From a checkpoint of a small transformer trained on Wikipedia.
Size: 5 heads of 32, MLP 640 tanh GELU, vocabulary 8192.
Architecture: learned and rotary positions, attention and MLP in parallel.
Training: a variant of Adam for these matrices, 202M tokens, 6174 steps.
MLP neurons of a small language model. Each row is named by its layer, matrix (up: input weights; down: output weights) and neuron, and shows model dimensions 16-143. Each number is 500 + 40 x the weight over its row's rms, rounded and kept within 0 to 999. Numbers have three digits each.
After each neuron's rows, "fires after" lists the tokens most often just before its 100 highest values on Wikipedia text that the model never trained on.

L10.up603:539464461534444436445476524552504544514541484579517467587499471552530466484489503442509450499609441522477477482427474512471498474490459467414570500572496514457569551503517482506447518502583527482504471509468478478502503542485464566512491517536411468453504459522528515532549488458465548502443567524458538546532550476489476539510518510533534477452528431373524483503524526491523501511510
L10.down603:503455463476503539445537516497518544456526588488497546572506539480478568533531552576532538494458484449442537548518538508453552504472484491514487477501482472505495583520476481473611455511440484590495496471520551559476513487477498506473448427466555436597475500403469508606501461486453452557561450529482464506465486479511507443525499514467503474453513517462446495469450459482516516513524
fires after: "\n", "[", ".", "|", "%"

L8.up429:506468487543498533539485556506521534506484460434528527503478426486483557492493553495537537506530474453549502475529535494443517484571451520478508546552414493512470466504533476514545499401553579480518485493494470465497524484543476546519489519451537493527493544442468568487488559505506529507492453454496553551493540511479554568506572428546461370458498544564528481497545498496475468547484
L8.down429:512381529471503462454526501512482485476565497468504508436446611515573423503500430521448529488482513534447504557496503480471446490447537436486541494477558534503500523518492522510491471568506533506509497519493551547486503457476500547438475503536485536477485473591471502503477514521575455433477580553490491490465492600434428507510521585463455514524492520412543526541458501441618490495531
fires after: " |", ";"

L4.up198:496451464448523502565487448504516425560523513529513486507559522489476463450479536493500562429462506486516493457523567531550437529526493513504502489543487469483499422537567549526541486439524508532570516555465438494479469483487467466534489457471580459447477480482533518469521481527547551462461514583480557523437493457558467499445615490488525507526515460540555476462467420623486458464466
L4.down198:411528511451487548549496506513521507417491461473545461401559538516546522561537473529455504515461510489493525502471494619414530554459449501518536449543474454473516528513530486446537525509491444474474529487566529506522527508550454509480475436510492568537481507473473545501578489498539507511527459501481506412551601524563541488558479483559517468543536437500492502470502567448476520518482
fires after: "'", "’", " H"

L3.up458:516501433514423484509495484452510503531526482518531444531453452490501520496454483493529431453500492418471574503497496496521464575467450537391507476524498565520578486543471477497547483504540564541459550497558491524535549481504461549470488463453514506489545464501523468469542511500425547556473516409477565523531485452516461517505551492616417578494481443547503575572475480511502486480486
L3.down458:540425472553480545507501454429424505536417495514474531489504448443551582504508558515545452482473421553471534479501499514491542494522488528503493494497444537457485558535520547544525439545519463587527518501464475461528456466532483485506512500456572530430502448478495497502546493474454490473481499546498472476490474396461516496579550430508436493563513535501523478590512523436593511449531
fires after: "=", "\n", ".", "s"

L3.up1:518460513508495451539512448549477467481459472545482498547556525501478511534512502478491406525485523503452557423487528523514584510547533512492506512508427519434465469515488527495448427488480506540488449471501466489510579453494392520455449492534497543478488444432543459457499570517555528539520571499513529412526521558434469466464440484501478448529523463578531467518528496580542465518463
L3.down1:541497489484496451561516522545530506506496514567527480585531441518501481514533499498569491533469445437456486529504573427480477455492454466477430507527509463489528455491512572461524531423471531568571579525520530531480508550507508421513515509517509530497520445508539461526525568501499509504448484468503556518563507475458474498527518463557474420469428541503463470500500475482527365456516
fires after: "="

L3.up269:513478517532561488508492464556552518496456505528539494512495488464447501436549593468439459533486472555483554504528492478488519511437510541499501440590476562519542546507525508515495515499574489536499484531557521541473522420560461626518427483419435514592576457480496575566546515473551496497431540447498509489466483533551449543512517503473498482510487562515536462487487451538502456471472
L3.down269:503507484521494475422434485520519502523506483506481559547475537515481425469523501515480513435463566524570473509479497549472429476411581489502462483545441464508544488543541490506534413447499555513488526515482505534430501518509483524536559479460502485448532523532454463485513584480514447506508539491464449529546504514485522521503616537517411524447504517537534446421495505477552544481556
fires after: ".", " \""

L4.up401:486485479478542481480464427514491459493551517485504528549519526489522414547514473443489502480501484464416463473478520471561419589522512537445570491546507519506515512459486477532487451501486458451468459481533436534468568396457475566425538437416506505499562469488442563442465508498575545485474546548505473527517482518527476533494566518496538539523471611531547469493520501497538502535483
L4.down401:504517490449450489581474553453438432542428468418513558490515451516540464521501501523450535503472493546508505528550511495431539461480523514525487557484479502488533538518484541512479584444506509462514594515515562555607492509518501432488512538466566571514498438447420488469561506493522465578566453485486469436523540510468463439456514487535556464530511491500453510567502506520571528584499
fires after: "'", " connect", " the", " (", " \""

L6.up250:509525489526448459590455464491491433497457498583532525510517512516411479515459552520484454490483517480484448454546584452479486542520503530434499573537449488507479428549554528545534417481474468451397453492561495501539556489503565476549466472483515470547514436488483558506553536554421553506551489534445507557519582518537495529546459514523540449508457531540487536516519483519508468555538
L6.down250:570629509609526466505469473564404536511471520506478515186514525534511522508509511500495556548495490473482509500481453483433514441497491450557524492501478518505498514512485536494517542509482524489501503514534535516531481518529497494500527508473463476478497505516485472513455530461495521508504509495468530485480461506475509529485503513456529530509487492492480500496490466480443502485457
fires after: "\n\n", "."

L6.up449:546458551446468472504425457545544506514485439441496522508465572461530517450471514518422511557555504445405551520519552559491517589519492469523544542484430518516499539492531571489468451497532503415526520532500495574569551525484443606506474465551560492487473460484494534447554518485528502549505562472478535515478515559545438536451533500535484521576489508468491467491472503488506466526364
L6.down449:444473484480519493477566562469462552482480481502522493487530569481458509533456477513410474478470503488505497445499525476527442486506490525455506452564556516561563452418450484566473494484474525491548533452514465533505487472463476507508551552429479520514520557516486488480501595466428487513542472506529482492462555533369511474497421490512518480529495508420475461556488516580501542491597
fires after: " the", " of"

L8.up117:554481496521480477539504511449471475469546496480600497521477509462500484494493487456439510599511552541513571442464506486474525497478534500439500501556510609460463530504507533470530485467582470547480484539511511546519468488482568513432509486505498434503509482444428515517528558506467490454527512397541444470520478464454481501539449444563490423516518591511569451551488515471519424485462
L8.down117:526465528505497468486557519583524539517537561533518481564484525488549453493482521459526482487508465488456392526538560507498440501546524493607440539471447496508488477510487531497497505426493518492521430505516477492499466536517539495471408504532473559556447446535538491566458523474442401580414476557490581449505530511494508456502531555438495495474483452437500445484437424491473533504508
fires after: "born", " born"

L4.up524:515505510479482467595510519570498513480501533480489514503491463504506464541458518490445539528483479493510579436477586485494477484540516500507465507509477469546510460560581475556549567414489521477567531508561460503527484476520467455600411522499580500489507483493503523498514496494488520538470438515520559558448461470482454486477483442514481516547407515482544522513454423522475470413438
L4.down524:446518453499440522489520470484462469505515561567526428478592502500526477499554462439469533468482547507543394451445458509546566492475476542495613466516500483464557569427433574555505482547472384490527497431553509519545525517509494521426543474553479481574459480494507540507532483528534445502498552498474487440540574516518533513517437531496541474485556451565493494484474537460562519536547
fires after: "S", " H", " S", "H", " F"

L3.up236:510508542463419490473550466517467534544396473444459524550468500554515431580530468466514546474484454505487453529513524471453486489543490527473502559458443554412513455431505529511530512509479555460479445494495557510465476436505445530484564456485446501477539456454553434481521531497515527432442487488465586470425559488488466466472584496534495500482501464525540494470545426506579486488504
L3.down236:511427500529494437449537514575556522528501516466447438551537547499481503497456559515489513562514521523442475481540489462518471541508523418452477556492484579512487530408540510478495503558454467506411484520471535529471510479471513553499547551545503505522433521477473520422563477506456463487483462466596548495475450488587487469533506517474577503436509516478559569509522480542504425442429
fires after: "|", " |", " Bi", " Nominated", " Release"

L9.up106:523470449474531473470547512519519513492460420434555516537487467496534455473478475512463470487578490497538554537479534486465505548511610484382518514464453498484480546446547462489527535504547553475514472461410490518437543532522490557515496425512497488427507405515460523516526443426552484516506480464521507500487534589522496553528525532525546458534447539516546505539526425521547522519545
L9.down106:541486503535490465510488541509472518477536504492490557567550527649514462436499468493474518431529452500417415554523467494546465455460508527544435453530488553495530517584507418495471459518463503528433508493544523467523489504409515491569534501550383460524489491533490466527443492495476489542546541502486554472508574527528486517477485483516467513496474455473448485509500404548575476491508
fires after: "\n", "|", " Al", "Se", " the"

L9.up503:492472516463489482586479470583509474458470450538465511547527565560487482471518447495489532553484489491454526454458543543485525571524564440532502486506459484523501482478460422526487498469525444510461447500555495543553538468535454567468438471568513499558450463537464547498507581520539554572445547481543581526504564553508477543446501466488512505472533496525482493524520500536513453521445
L9.down503:479490389496509582448590497490489575544509526491481486531520479510455453548484474563467500511484535494508460471452498462489481510496553447433487549492582491542577523441542523504498449486529571481484517512489516450535442416497437508466494448567497501534531545546461512511538523546473494544495451395503495473494555531496447434498496500469489523478493463441525482568461525469556524444470
fires after: " the", "=", "–", " ("

L3.up442:523485538466463428471531520469514503510494483526442484548513457546497489605451458535501538535504529473467581495537499527382437531532514535510525514489517503451530494537446510550470482493492653539478459461490528474512453410438414605577518490506499545493482459494528476506476485450480556545518526526513517447454514569500507455489538496456532427517493514481522507453471509506446477469473
L3.down442:485508471552500460463482499488537501437481552538523483469548483494503433526496400491533502514475568563559533455467527502506490566456557487507437513495485545433519516462525511468512484531492504535499557518504511585500486505509480508536525547418522491500475540519567468505534449465464484477513541546544512529467465426497531472515490598549611494488501532438433421485460482490428434491453
fires after: "\n\n", "-", " Rank", " Team"

L10.up411:567421484515495543428504473514500519502460488551469561541410511574481503479447510443444507512491420479510510470507506506465519563505540493528545508467527574450438493465512514536500440405478560472458547523483544450613506499534539561470528471498530427520549449518478523473468576560577559596489544498464491559522462450491530509483527484484519490556494462474499522539510449413528533505491
L10.down411:531479486492489436456458508516512468499510518544375508508545549406583545510449503482483479536491505541549559503560497494499523517420499438481391526495499454535469501534470558527455491518492522520450479556480467450490409533537530513498534556536526530472510533504542532524460473458448467563514465506560548488428488529492571455518545562476518467426501521500458459509526483417628478469488
fires after: " |", "|", "de"

L9.up535:511468525399492495452501570562500519528499548493484533530523523493524496548502497504514532525496484558491489482446504502413515448524515516558559485424547515516517516517477449492509452497508476499441386515459610533472576446544534561515532517498461499459487468510560535522538437430471443464438430528555494545482538505540477551501460489555516532470460522480563470458504510496464493552451
L9.down535:535480483518518473470446454449486521467559445530556505612445525543454419463478470495428492483456517504490494534481514491556482509501499491505504488484478487504533547477545474464572474507468612477545552501531436461485478479425484456490510512498508512531484491534531464567485524537452608501519545504458515525543504496485498427540484523497465440502467469429468453554514474526584514424478
fires after: "|", "\n", "-", " \""

L3.up129:566480430460428489493483469466466490519476480581471527522495500520427523582504529486502469495466508473517603438543555458463543504549550528473464536522485535542568545550477498618495508523535534499501451469501472501508452451435474523492538507432520514471503487480544546510520474394514525536501535506499551535535479484440473543574494479546466430486467521549504567508474481504511464422424
L3.down129:508476429500526406547501451510396560481461569561479510497555442531490518553535536553535525496518477489468551451560514500456485473509485558479534500434480557487542534583502510497441504480424416530498527566476506526473476515488495433502487469485545478459502469430553537551496509463460448478459432442538465452526494466411533502574521535572524492495514429488436476567489515538533425440519
fires after: "="

L10.up213:517480443403552453529482462522456523511483480531496514509541518547461424520471562485437457559468441448537578504573550485495405494508517503460558530540565505541509479555484559503506438457545533512514527509513532557513520480531489498425454500488540480415543451437541482505482501447527533543548527517473484514471522456448485528527542475515509421610446477532487583463478494510544482494562
L10.down213:581387553501504442541472480500391505510535502507514475462568479518500453556497547511509512506536458459438482480518545502531513490488527461537489514448463494442496486515530522518496496495460495543574561461511501503522475501513513486457392457480538472442496497409529457520436468463580543500502478465523539464524574511503527456507495460473521504530497418547462544520460519495512574414478
fires after: "=", " the"

L4.up137:569444554481478489520504469548520498519445549565474510554526479478456541492478540482608484516469470490453485503515568398535525541614532448495526505492476535467524474495484520490504484474506433509484461529547462508433520408507416548526448503502472486500467493447541531481523551488534503495510576468553468457484527456489471441454502521566520413489479535606562526494501467560525414480460
L4.down137:524453448400523498526473511559504454537492574488500472599530472488437459510530485497584535531472489443487458495526552441451536500520456444491484479472532492494523517454546597544551519465468479464518434483540542492497527516505479496470506528524475473497519513506542525457581409553521480511468418481473500516486530505566457497552486484552480505539454501604546505480490446527504453467466
fires after: "="

L6.up465:523500496520585492545495536496501436507449413476513526507536465484521456493511527403580469498536449495507477519463528531537441512484442506456516608500480509455538529559477494487551478403532544446536469481489546444479568454545534474514539482436453496543530463448466521506527516477494507414524483450512492555547539513442476470454497478547511508478472505549518514539504462503556444478462
L6.down465:412554545463430489499532515468534542555489519571475517466487565465509554502482483493456504451444481494461519460475496479468443472500452556538574510391496524492477529458464543566566465515505492408464511494520535568512499557547488481503506434525503457465439481549538442428475485525490443538509469551521455477504575504506505507507503468509598533540500487462512434452457533473553583502561
fires after: ",", ")", "\n\n", "."

L4.up517:612447503519535531496534528561390526553541527479520581493494511480466551502471527521489462476520442450425519513509528477471463449551523513538541544520558524532512501484590423498521499430535529475527485502490454496470504431528438506550477497432453453510520517564474521494559506532514522453493484514500562584515472464499476512454571442464481467560404571470500472504550510525495490470529
L4.down517:424560489497512491498484505442552496494447494570500408419519457550544487475522465471559486534498544505549497530448512546510569526497482458484498451472469509520496478525466601538504547559484500526471509528530544508532462513545535507503490443521538533491463494426583513496465514477454511535500473472490484388564564554510495493509459485509479522506582418478491558558479461504502519539488
fires after: "\n\n", "\n", "'", ",", " ("

L9.up121:524489501443459490540462399610501429452429448421449497501445543548547467521469494464482512542456514504513530494513489486501495550468521486467452455578470503505564488551539552529501506523580531446425509555549529513497584473497475552509453460468495504541464488489508524469521527509533521488532566483457546546497556569473430553464534478544514540506506550472454505511523459526532467497441
L9.down121:578463404515525536487539530465493516487468516483438565519462526489543506446510508493482558421514534537481486450507422518534532468410523514498443545576465524568452548514481461468456520448489457508410451531465477518537444517504476562463465454465465545570514514469465496534530510551485405468506473544520552494514528524474513515474462491517549440521538550485494496557512441528575478548468
fires after: " the", " during", " of", " During", "now"

L3.up341:506518529487448495443501524525471507493534511508455553537491550459571387557495520528542532556487471535491484547578471488465515450482545525445500506453536534476486442506470473484520540519491507513485508556456611520521537461511457536527491403514479497479559463516477399569433452461553538482459470489550463443504538529500415423498515461477569484539484565525543493454499475466521484508534
L3.down341:508549434529527534511434511498468515531468423575558430433446561438498508499563536526525459497529512494500580516490510555520485566517476495585512483503506496458496549528570509511529479507444497451446498596519492465471504443505522505496437545576554518519508532519535454484535476462542504417473475520501503467529500522535485469478539602527497417526507512470508498445500505428354529463473
fires after: "|", " place", " |", " \"", " $"

L10.up340:499477474546544488504533486619519548497514565481521504523430493574530509472418523475437507441513455521432508524518504435497462482574552502466550432487533522534506536508448531563500455442496473464447463555457474544477553400500497515498508556495482465460513516571552470456470588480517543517494464506465479453518479469437516465468484444544504494439505605521550526506556487440526487441507
L10.down340:524495494524509401498495475540502491519460540504422552444495498486509500469504535573532528478471517511598481538501463492503505481489479523465485506508481502593538507491552428531519572538532500513447468430444510599499454461487527585425522477517487554495482547428563468493493498452464465488517482463476580480483433449531462519474500497531508519514523579442526508569523511508557511487586
fires after: " |", "|"

L10.up372:477463545535573491486454502438557475535450416520507522526524529522499509561536576431490528575508471471516554482442492531510556477547500450547545480502510508495578512462454549506479498470510502502532525465444482513441470598504412525520471484523512459429524545535468463475515499518566528499459585579439491443447502453475533561495596461574480404501512497504486535477487438601523475540468
L10.down372:482443514486487480514463462523406525483484646531483495483488519493536518464467497500445496495509473477485461594500452522479513479483514496450495587466483531575448512515462479465495550557539505475531563568445578545520523501473442577498469588504532514467472492588478558511523431473475475487445499524507465475511516492470508478467471501513538478492474499442486455487471542456541507551443
fires after: " |", ","

L8.up331:471505473458424509520482434446507494525561472540477540510498504474496443537543569419483506511482515556510501547514533481500511511543522471501501516508490549478476532516493571492478461427511470433459500513508563531449522441540523559446550446487459497478493459449503562529513531561491484450496481525517471512439579535506485579487531458523520434527472566547525489518557471595529443497393
L8.down331:486521499460477491517574497490502462546516484484565529425476540541506567535501453418511504561491511579531426459548489462455435523505538508505480517471546465531445529534590497503481567485401492484504491515428507542487571533454508507465543512477499565552476510482432572443494567575500447434515503543500498482525499533487544448519511524488519536498530565485518476426464480529531537468519
fires after: " (", "born", " born"

L6.up44:537457547477461488460507456554492435498491554486527572550445587515519492477492513446486457551506432449535491514497538455510406438530547531554497522506559527551494482584475504490544487490460450426434489482443532530509488436552473521541488497506443476550486490541513487471462514485521559517448481408460467488525490525460504460548496499506497569481563556496541594485590494468481539463489
L6.down44:518460474458474531576545506533481475491509454579430477476449466550514469517463589509427458494492474532501469487501592428517494523507504533500501470506559529518488507463514571485487457501498492527504521570539490481581440534528512537528495526505493513588507457458540596567533483396486442531492493436551558492465450525461471533518440493491465579540493504443531532490487460537558479452488
fires after: " |", " at", "|"

L4.up397:561435493423484429538535456567477458494508526478438553526475459480542462605469515446564492539535507472491525522492514472556505501473566545426494542591536598591493573474442516513449493487506493472455520481523492538515537401498505544486533494482539480470487409460512524474486489432533554486425564480527470483487535467507441469490493455468461463558444538562506482525558470581483511463451
L4.down397:571419535491460414569466474555400437494446466534473417486492469508509417572490500497480529510530526415496483477515567440494533436475479566514537496501522460486532553585483529553487502493449484517573555489537541536514396472522500490522475519514566512464567489523538515545473502530460512470499502451468452483522504449446541500553495475528477450561397482558496457549486452518527484473561
fires after: "="

L3.up284:573445520482503454462478479582453500464421531526453572526535552486507466567482439487565491570433492491506452430544539478500429471579579532450476584467529508497504417563432532573493539465487480507513458490541528520458489442479520512495554473526514517454430481533507544510467514497491515484522535502495496438474505539465462444458450506530501457513524488494537444535505464540557450440547
L3.down284:510553449493453496503533494518471527476499500566463471414548530465476469487487547526537550594488477449453466515518525482448469528559446507466508525408568499562499510517527561528491541461506488480479457509572516505535498559451501507502541499441480447440509501496563515534555504562470486400466426453530506496528509491480465424545510515568479469497536485471558514488484396523599408464521
fires after: "="

L3.up277:521471489430493516574478538553558463504451466501478529508488480543401432556528531460503517507515536443469575417455565508483501516501485488516502535559467475505509510519495480481533524447518523506511461487488470413472464394515513501547524504527509496457503520591488513383557502538537522421507492475504504516498477622530466500523564511485422503499471506572566470517521494511450467536415
L3.down277:459490506447455508570514549489465506541416522476505560563517495514461515590518523432482528537480648446497564516441512496460544588526510504494459526482496490516515459508532495520488534405506489528549558467501467418529462465522501475500514458522513472483491498559508510404517486507537592442467501503446490535531549504566548493468532493468520515527492525546517513527477454489498382520417
fires after: "-"

L4.up313:496513491500497506585442460562590451522461529421488515502517506481462432509430558475446521514542469500436495452472552446491507543562464496527590545589494509498516464477547466579499532483570550463511486456585456550485548485518443471536483499422433531498515509514503488523507439541572476520457500528490503509507496515508465592493506469481523485554492568552537510475466472568480508410475
L4.down313:420546569470471488531553489487496537531446464506520550360511500489499503512525471531501521470414494549586482478528549482445505418469561527553498511456429444430576571518482514493495528524554558560531564522466514508533453436592469460516464483517485565460559436523438433472539502463500514512448518495471502441479542505452490509511526467542527495567543508463503465531487477508580520520539
fires after: "'", " with"

L3.up91:532470479520422496457519551503489473551515433488484572554522464549403438519512468493519539493530528534527567472406497505403442542537466480540494533503534531513540484617406486478539463476550542514463471428502534440432482470492519528499531450545546506438513458566460530436454504464433521483481486552539488508437518578482479498438587535528479446539454520466510465531507500530521500518487
L3.down91:521457558500449488450526517500513441515457497523521541590521460471461575584438512460465558594510565502526505472453475547488523542530483451547461511461470552490455491599480527533532513504534537523470457446500512409510507526492528550501517466518564461414451511554494415478499487510441551488456508558537513494511533499489535524455588493498514556518474526499489430506516454480572447491430
fires after: "-"

L10.up346:499442517477500482515568453498519505528476530495562601522439496476463561469454572486406575528489418468436475538438553498463482400538475470514509579502552504494459526456541551530517413454551537465523517451537523536522510516513493534518520516499498450450540440536463453483505557516492460475423519501517475496467524502431471488460495531551519513496541462449523507455414512546555501550498
L10.down346:495450509510491434434398466510499626446462557541502492462436497462509473452590474468521489524532502534464541489455480520446543540489537488447519481490516458507489510455537444547442510458518564508523494449539560584493462545540501466494453513438433503506483492555494559443499519430495470518520513469490431565466536602481526550494474545526539500502533482489495514466453612445544540522547
fires after: ",", "  ", " there", " There"

L4.up538:614454481465533469532468498515452445518497553516484589542495460510481483537455560485432497501542507491491540505550508486397470523481583510506456516576516515524498513533507519518508452527533481469451435499533456504523466425467476491524416488497511506565522464482547577453437544502438497588534532490433484468489549473470498470516546490473559489465535543526520526475547516589502462556480
L4.down538:463534514449451498520546502484548478505396519456551512625550458521473487545558478529557555452520479504566546468442522502492469548478496525516546510401458464521533514448482482505488468520453469518557468485481520496486535549489515546536510497571488497540513536473533446511480505505553479458467488534486483496451458527462528521516454520509526548470479466450426588499531457455497454486460
fires after: "-", "\n\n", " as", "/"

L10.up615:514516472484448510443523509519533522500482544464463548543493609555503499536489502524502554562492407511535508406524488558472522502540521543401558596483536479541498536464457468527521436527517516487450485471405471462521451455547472572533438471492484497486501447491500426490541484457458508509498508460451454541502545537472503468494531473489478516477424503513535528562530509413490493448562
L10.down615:487607488450502443528436465543500466493492494508479471521549505500465595444586497538587508548518531508487500566508517504539430541453449455534514493495449469507547436547535455513470534515412539523507521553513463442453471462458496565471457504527503443482479472508504586559510583482483513469551503516537501475569432450454525468504517467543422510476631481529445482515432461473550484497498
fires after: "|", "-", " |", " \"", "ti", " 0"

L3.up425:479492435482558504515528528461520439527499439489587491512477510589425481448565471450526515530491465517517558455527498507523451561483474448472538488523507559478564505486518498625541453512552492528513489532445440558437471445495482467493520484442459477459481471521511578567552524498548473407460531528527502527553523453441466548455524456486459506526494541589531508493486464547503493455412
L3.down425:616446543519450524516528516517489488513450501533511572514507469533558461508385482457521466430479497490512544548541486521448507456458545530480517522464474538540499522537486461477562537474450527431490464495590589527512497470624525432487421454512471498499499458470497472440514518508525502509497513496429519483500473610530524506556538452489481482518428503526529535465548538508554492503510
fires after: "'", ",", ")", "W", "ed"

L3.up39:512453468524503425490452449564537449476365459538532472532588570486461462483515560492459560550521513473510505453472521484475464518551524491529548486500464461589523521461572489555517506463514503446456514507506528462456558506537511527508421472483534508525490415471486521474598560486500549477479564496455569465512479559517463503535550524557479445442503506497520569480537433520488495495462
L3.down39:455485569497518411476415450557514519500499545505472580398538513493538523476422481513507455517506453572508489561491446506441510501469501507550458524487513523496460503489480499466457542553482508537481503469537510475516496501457504647501517504534584515496446489473474458489507484431499491476487545505482454526485484530460517500502517518484471556556501491506491498461475500504346548512464
fires after: ".", "imi", "lla"

L4.up390:541489494499532473489505474485480496516485444548562496510548513462471461494454525523463473542521518425476469525552518437481436529531494528485483593525529561544503549476466474519492472571541519474525494435481418483569461435456459552534465425478516460516497541456481463422486481508511575551470469479574506500496481492561465478517539510471507478509469537557505478521465504532543464559543
L4.down390:458536558486510489543448488424405455503487555478521471417518468464477527540541436478506493487473518419551540491459559517517522553499453542462495399544559460441496414560512511522485496511507518536576594514461550511446483546522450419448509471474565532474553534567515554515490464465551566503512524506467512484452514444494516549496539476539541538522521489547473487559507468454522544458507
fires after: "=", " place", " vs"

L10.up186:514440485492477531500471541461508543509459431499479528529605501574522469546442529533539470496489522467479511492467544528522529446514500445466591430529555550410537451464427531570472541528500532559408522487500544543516534522553503450527484466458433528519544520469519537492457493423476521559522520478458455543546550536411508540490554448527457494502522492465540478509492490465577450536521
L10.down186:459419516512491386537513514500525488486505509458510465587458515465520505482478526483511531504481433541512555470478555458531428562535582528477471610512442544538486530460555414517606491524491540505544451507587489511448484507461541421488482500557557542550492502450520448489512484485491442488485511522486510497469486519519511502534454510464517529479495489482512566530462486491460476493490
fires after: "|", "\n"

L4.up519:541458448468510510476459527518481467440527493550532537535482431506453503575467535484504469511459530430448505527530440485452498540507588495482492508557530571488570563478502462579523499457520534474469508500475413476473480445428526580539464541417469473551505446463525545538555483448528540562435540455461472491564482483494479546535525400479492478477486543504536454539473514529512465493504
L4.down519:531483467517504443470491509539525499500478563617488448571485426520475553536536580471528503510460517438471554494538497500528533562440490567527539515478479510482549528558515504538458445454461506506500529569512559560519460459488457435456542453523554539478475511519486528535485469432458444485462381494501454453515508433499503484571530480538477515490462491570485519552529483469513413452550
fires after: "=", "\n\n", "\n"

L3.up234:505469505405510495510505504521467493550458490539509526522578512446504478417519517517392503446503479462389485483431479556462484467515454486556544560470550486466536465516484521545567508500505529520465464437522469500507499520479510482521496440498464526500548504566464486479473448550457575538534470529503497521445496545499474505467571507494515585544426578592536529543546474487495569542548
L3.down234:483434502511519471532442494497474487486406539599502553565449470435510530492406474511492542498533496449497447523489481568513435451535533457516520536542495544523498456495469551528527517566439506490530480433522485515550485493521534474469470512508441511412450510484506491496451498496464531464464441542486471552523563593501498581434449506473494573528493535476483507595533411514540464515477
fires after: " one", " number", "%", "List", " each"

L4.up89:499435501481464492549535501555451427434429539556517532508531554534493501551465465438511513498601449495509542539490516508482443548536551504498443545543501540568498521456471520622478502512463477446448438515499510504534492412511440541498540461496509501473504446500499494416450511474559561535544501471409514551509494485562502503516498446473486517590484534578511536451483483527531475435407
L4.down89:512468468517484478563440472505333490450363558580546540435508455482521509465491453488490530479512517521524512503537541499508565472461551491452488451471446435515498484549553493538483530560496536551514513603440549529558514509514509503501495536411558484476521487494516487513484570461496498561518459541461449517487530432454548472525493484496563432564506458464480432516523502496591514544484
fires after: "=", ":", "\""

L10.up116:580451488532481486469451458544499456455421517562522528519451524536591524555510598481437487511428471517548433499452508455489506472578537506450541440485497505488476549432490428499472509495540551460495483541465518532507520493520459465524519492512515498480545501424562575451456511506491554567491490557486464441525427504524530564485498489494559482460547554497525573452510442502525469517488
L10.down116:550380503577533436457516530481463528437460527567468517531496566483485502493501471587475517490493495524459465494477561520494528515423534544520502495524373522563520498495435476532465496539443465567498500497485534523514462433533533592512537463484511556527473519550526504490490505500474469487470536544511462513508509464496478503474519442480477533463530431474448488450520477493589490545527
fires after: "|", " |"

L10.up111:511420460491482411473449424487488423492464405558499574561514568500516527529543490487484509550471510543512520538444581517453487494511540599503537468428579497458583499460493535508475534508506584488488474496532531479509531458484509515538423473521404442512473432538524508444483507478512465463491528511494515454505536457551443590536510481567450514490500468454557484490504489528513502491490
L10.down111:466553528472481499420422509492463588475551503475496558445492544460549455500488459561472535510544469446489496529509440481454518533484438427486534512483486536546512521478516478499485428554549480531460569467574546577450410503485480477466524537510469531503495442503463529456456439486444548560523532514478464495441517540467518532491469516503536512444501529538459496437484534530509575492482
fires after: " (", ".", "–", "/", "CH"